python train.py --hidden_size=576 --num_attention_heads=9 --num_key_value_heads=9 --head_dim=64 --vocab_size=38674 --norm_eps=1e-05 --positions="learned" --attn_scale=0.125 --init_std_down=0.00531 --batch_tokens=262144 --max_seq_len=1024 --doc_mask=false --train_tokens=1233000000 --max_steps=4704 --dataset="wikipedia_en"
MLP neurons of a small language model. Each row is named by its layer, matrix (down: output weights) and neuron, and shows model dimensions 448-543. Each number is 128 + 24 x the weight over its row's rms, rounded and kept within 0 to 255.
A block is one neuron, or neurons of one layer that tend to fire together. After each block is what it responds to, as a language model described it from the Wikipedia text at the highest values.

L4.down6 [188 103 106 114 137 128 118  90 114 102 124  79 129 185 132 142 121 118 116 136 163 153 112 148 161 143 123 120 138  64 136 120 131 113 131 133 111 139 119 153 133 135 179 107 116 149  92 129 139 143 135 177 113 100 112 128 100 152 112 129  94 124 117 126 156 159 139 152 145 106 100 139 104 143 137 145 128 147 120 116  92 131 121 145 116 107 183  97 138 154 125 101 155 118 118 168]
L4.down478 [144 149 132  96 133 147  92 126 120 106 142 128 131 165 120 107 135 184  98 151 164 116 129  99 145 172 157 127 146  89 102 152 154  93 105 112 137 110 135 128 133 160 102 140 160 142 128 111 162 122 114 110 130 162  82  93  99 156 132 107 127 133 128 174 114 129 132 111 121 100 171 179 147 166 124  78 126 123 139 178 108 128 165 131  93  83 124 113 121 147 140  92 109 152 151 158]
L4.down485 [174 131 114 153 151 132 140 153 141 151 146 124 135 151 111  96 168 140 139 107 132 100 139 169 121 115 158 162 142 122 156 105  82 151 106 125  96 160 130 153 162 110 166 129 128 132 121 166 145 120  89 134 140 126  89 142  96 122  93 107 123 121 102  98 134 154 103 121 149 127 126 154 164 111 113 112 137 146 122  78 141 133 112 144 111  79 128 138 140 126 162 118  98 120 132 114]
L4.down699 [111  92  63 108 140 114  71 148 105 113 118 115 157  93 172 131 174 113 134 125 151 106 145 137 142 128 104 110 148 110 133 121  98 160 162 128 144 159  98 183  92 140 129 111  93 105 134 142 149 111 132 141 119  96 130 129 113 116 116 124 100 113 129 171 136 161 136 133 176 105 130 118 108  89  98 143  91 137 148 167 134 112 125 130 104 140 157 148 153 114 107  96 142 153  89 106]
L4.down880 [139 124 103  86 106 146 124 117 122 125 132 114 122 137 112 160  94 112 132  83 122 139 134 137 139 123  67 136  99 109 108 103 142 108 138 136 161 148 182 106 124 150  93 132 123 148 149 114 149 133 151 135 101 106 140 128 103  93 173 107 121 126  68 143 134 125 148  85  90 117 135 112 138 109 150 114 106 167 118 127 106 114 164 122 155  98  94 128 111  96 134 127 127 100 130  92]
L4.down916 [101  91 169 130 114  98 114 121  89 119 137  95 161 127 128 157 121 130 132 156 127 100 131 101 128  90  68 103 100 141 128 125 142 161 127 172 129 109 120 132 100 145 137 129 100 107  69 145  77 157 127 120 161 124 151 101 148 134 168  70 187 118 148 132 125 112 168 121 147 133 139 117  91 156 116 120 127  93 115 135 158 119 128 123 133 116 125 138 139 144  93 117 145 111 124  97]
L4.down1361 [161 147 151 132 126 134 121 168 123 139 130 102 161 113 144 115 116 161 143 137 158 137 119 150 127 155 118 147 127  95 151 153 104  98 163 121 124 124 113 121 127 126 140 136 111 127 161 116 130 106 137 101 109 114 119 130 128 178 118 132 116 117 139 104 131 186 120 135 151 126 134 178 147  98 139 118 104 119 127 145 129 139 130  77  86 137 117 135  83 150 188 151  80 128 104 156]
L4.down1402 [122 155  95 108 109 132  97 106 137  88 129 163 173 121 122 136 140 139 128 117 128 112 162  82 144 160 131 130 127 153 113 135 164 110 133 129 133 115 115 148 135 138 142 119 130 157 104 148 114 142 122 138  79  92  96 121 121 129 126 121 114 153 138 138 128 157 106 152 109 115 150 144 122 148 168 118 134 149 146 163 142 155 128 168 175 142 128  90  84 149 116 134 162 111 178 126]
Clause-ending comma. Commas, often fused with a word's last piece, that close an introductory or subordinate clause before the main clause, e.g. "doubt," "failure," "After this debacle,".

L6.down1910 [ 83 135 135 163 115 153 123 133 120 184 137 133 147 107  63 107 160 125 114 135 125 113 132 135 110  80 149  86 122  86 182 218 108 155  96 157 120 104 143 118 149 124  91 152 123 104 140 126 153 143  93 106 115 140 133 125 123 122 122 159 119 128 117 159 102 143 100 125 142 159 106 124 143 122 138 155 113 110 166 110 125 124 109 108 126 113 160 144 142 133 140  78 102 126 109 123]
L6.down1928 [113 138 105 163 117 171 124 133 150 135 129 150 155 126 131  48 153 120 103  97 121 135 126 114 136 116 113  73 116  78 138 205 144 114 112 140 107 134 101  96 151 171 134 129 120  99 136 144 145 107 117 130 122 134 131 123 146  81 163 171 143 137 124 124  94 136 113 115 119 119 103 147 145 169 139 120 130 118 144  86 137 155  52 133 128 109 150 112 157 115 154 118 118 147 125 167]
Mid-word proper-name pieces. Word-piece fragments inside proper names, codes and numbers, often in tables, lists and infoboxes, such as Hähn-lein, Brad-ford, Sor-ensen.

L5.down162 [149 113  79 151 150 147 131 172  79 157 146 169 153  84 133 141 182 132 147 114  69 144 114 189 134  96 121  93 135 115 136 127 156 138  68 108 122 151 152 119 160 104 112 125 107 123 103 147 167  76 138 108 200 117 128 168 106 106 109 150 125 142  82 117 116 136 124 127 111 109 151 145 135 126 139  99 159 102 115 110 107 160 107 114 125  91 124 100 128 138 154 113 134 142 111 107]
L5.down1146 [148  99 112 165 130 118 124  88  77 128 148 145 134 177  69 128 128 131 157  91 101 103 159 158 130 102 107 178 113 137 107 121 136 137 113  83 110 135 167 113 100 103  69 135 109 133 134 144 140 155 172 170 134 140 142 124 134 172 108 123 122 116 166 149 136 109 108 170 108 103 136 105 108 135 136 114  86 168 152 147 101  83 117 108 153 114 138 140  85 151 139 150 111 141 116  99]
L5.down1589 [132  98 124 149 139 116 132 105 141 145 158 161 172 168  91 150 136 107 129 121 125 107 153 148 134 106 134 167 159 161 117  87 165 129 127 114 116 155 186 137 136 105 151  92 123 140 126 146 135 151 201 152 111 118 137 103 149 131 112 106 103 129 177 131 115 106 156 137  67 132 128 130 137 143 111 124  82 137 162 107  98  91 131 147 102 122 140 132 109 145 156 132 113 108 143 108]
L5.down2193 [ 96 115 183 136 130 127 131 111  94 121 166 100 145 119 109 130 110 172 133 156 127 112 132 158 139 115 173 168 124 140 132  85 124 147 124 104 109 123 165 110 105 123 140 156 128 168 101 114  87 137 126 120 140 132 122 150 160 111 146 108 174  69 162 131 161 125 110 175 156 141 126 129 115 122 130 197 141 141 147  59 139 112  88 138 127 121 158 106 162 122 167 152 131 123 164 141]
Comma after clause-final word. Commas, often merged with the end of a noun or adjective, that close a clause mid-sentence before words like which, but, where, as in sunglasses, draft, Island, and diverse.

L6.down1819 [133  89 123 111 133 163 139  99 116 132 131  93  87 134 112 124 133 130 174 122 160 140 156 151 122  88 110 134  88 154 127 113 134 123 106 151 120 153 153 115 126 122 100  56 123 135 134 120 158 111 114 155 102 139 133 149  81 146 151 145 138 126  95 150 135 106 127 102 107 152 127 121  86  87 137 105 125 155 128 153 126 176 183 127  81 122 133 126 110 137 143 115 129  90 120  88]
L6.down2261 [138 130 101 157 142 180 177 130 126 112 127 152 160 145 111 117 135 155 134 131 108  91 113 128 129 141 121 129 142 103 127 114 125 108 126 144 143 123 150  99 113 127 132 143 119 160 101 122 157 110 122  52 132 177 140 131 133 122 125 157 161 152 108 137 148 106 136 140 136 142 137 126 115 108 140  69 163 102  98 116 126 152 135 119 157 141 113  98 106 159 147 136 162 109 146 133]
Comma after noun phrase. Commas, often fused to a word ending, that close a noun phrase mid-sentence before an appositive or continuing clause, e.g. "NBC,", "activist,", "people,".

L5.down743 [145 126 128 118 144 150 109 137 136 171 152 136 119 160  87 111 134 108 114 138  91  97 112 141 120  79 155  90  98  82 143 228 112 157  98 126  86 110 146 153 102 102 128 115 149 134 134 152 166 113 104 132 143 137  99 121 145  93 147 149 151 141 133 132  89 132 171 104 173 128 152 122 159 120 102 151 101 146 131 111 112 135 154 107 136 136 144 123 154 130 106  86 116 132 154 103]
L5.down1071 [122 122 168 197 115 154 130 159 127 205 162 174 148 115  70 119 127 128 142 117 105 113 142 113  94 119 164  98 115  91 158 205 129 168  82 148 120 111  96  95 146 128 114 141 137 130 156 139 164  99  64 130 153 141 116 129 152 127 161 145 133 145  98 138 102 167 117  99 137 132 118 140 167 130 125 135 111 149 154  91  90 130 127 116  95 115 162 137 184 113 161  85  93 147 135 113]
L5.down1351 [ 80 120 142 129  90 161 130 180 138 150 128 140 135 110  82  58 129 121  87 118 109 121 131 127  75 142 105 124 112 102 185 150 121 103 110 132 103 124 121 129 173 153  85 129 112 103 156 145 135 120 114 127 109 126 113 131 176 123 164 100 140 120 118 140 114 158 125 151 122  99 102 126 128 123 146 134 131 131 176  92 132 139 132 153 119 116 152 177 146 102 139 111 108 149 151 149]
L5.down1619 [133 142 139 162 126 149 113  96 106 179 165 167 106 135  93 108 132 125 123 136 150 100 148 163 108 114 115 113  74 120 125 166 106 154  79 125 139 118 123 140 120 113 148 117 112 146 125  79 137 174 115 113 137 153 122 129 103 150 103 153 141 136 104 137 110  99 125 116 156 138 134 131 132 123  79 152  91 118 137  81 154 145 166 117 117 132 147 135 164 127 156 103  69  99 128 144]
Table cell starts. First token of cells, headers and list items in wiki tables and lists, such as W;/L;/D; results, MF, Destinations, plus scattered word-initial fragments in prose.

L4.down596 [149 108  95 117  83 141 131 140 133 169 113 109 152 125 118  93 150 154 115  89 158 139 142 155 136 120 139  99 138 134 176 158 120 116 135 140 109 124  87 142 150 117 100 141 134  93 131 103 155 124  96 133 185  99 112 155 210  78 157 144 142 118  98 113  96 142 132 106 115 128 149 133 144  88 132 132 135 113 104 123 117 164 137 141 121 175 128 173 146 104 147 132 117 164 141 145]
L4.down712 [133 123 150 166 108 180 123 153 113 123 121  93 124 121 105  72 144 108 127  76 119 110 120 146 139 124 122  94 122 114 160 123 118  92 127 126 109 143 115 101 146 136  88 128 129 123 137 126 146 128 104 129 137 143 121 121 169 136 152 169 183 155 149 133 122 176 132  99 145 108 113 162 165 130 139 114 123 130 134 107 126 160 126 136 181 141 130 123 172 109 119 119 150 134 165 156]
L4.down772 [145 160 166 133 111 129 125 125 102 195 160 122 172 141 144 126 113 117 148 116  50 160 117 105 122 154 103 107 139 185 125 142  87 128 157 154 149 106 145 134  42  98 139 116 112 122 140 165 105  96 153 128 155 138 146 129 148 105 130 151 132 160 159 120  93 125  91 136 148 140 110 114  71 127 135 135 112  94 109 108 191 108 139 145 133 159 142 108 181  92 126 182 114 121  87 114]
L4.down1217 [125 127 128 124 125  90 134 134 128 144 149 137 127 156  97 121 123 112 143  99 100 138  69 137 127  81 110 178 120 167 100  92 112 176 142 139 179 129 153 135 112 156 135  60 153 129 156 150 119 124  95  79 118 112 169 124 123 147 117 107 154 159 111 123 135 106 150  81 136 153 109 106 132 173 149 118 114 161 133  95  71 143 140 120 153 137 139 122 127  90 109 115 162 194  91 107]
L4.down1565 [148 120 145 142  96 131 154  62 118 120 114 131 170  83 115 159 179  94 117 168  94 121  77 136 123 127 109  77 131 112 104 124 137 191 112 113 147 146  94 155  67 143 101  95 139 114 150 117 174 132 129 116 142 146 110 122 105  86 139 150 146 118 163 182 122 123 103 156 121 104 154 129 125 149 124 163 122 107 117 113  95 128 133 123 149 128 142 104 133 146 122  93 113 124 170  96]
L4.down1567 [142 151 116 128 113 176 127 162 111 162  99 134 138 137 109 100 158 148 127 114 125 181 114 120 124  62 133  83 136  96 137 163 108 142 113 117 104 134 106  59 163 163 121 127 142  98 122  84 135 108 126 116 151 130 124 117 144 101 153 143 148 142 114 138 136 158 121 180 173 145 120 152 132 116 158 102 103 119 130 105 115 142  66 167 150  93 142 130 153 125 165 113 115 123 131 156]
L4.down1644 [160 113 115 124 123  96 163 117 122 115 108 130 105 114 119 148 113 132 114 120 162  82 115 134 135 135  81 103 115 136 113 135 109 115  77 159 137 170 123 130 126 104 124 155 106 125 104 120 119 137  90 121 132 159 127 155 141 181 149 154 131 124 149 133 111  98 121 124 161 128 137 113  80 122 119  78 147 165  73 125 104 129 119 124 156 113 126 101 110 131 110 114 112 168 151 168]
L4.down2221 [138 108 108 102 126 142 130 101 112 181 139 154 118 127 129  68 154 136 139 111 153 116 128 117 121  84 129 130 110 110 165 183 129 182 105 134  97 186 162 133 121 118 137 168 160 158 133 118 140 114 108 145 127 151 126 129 134 112 156 151 142 127 105 137 142 135 134 145 116 154 114 165 129 101 114 145 114 153 104 127 140 177 141 105  90 141 126 111 143 124 152 126 140 137 167 144]
Mid-name subword pieces. Inner or final word-pieces of foreign or rare proper names and multiword titles, such as Houphou-ë-t, Palloli-tto, Instituto de.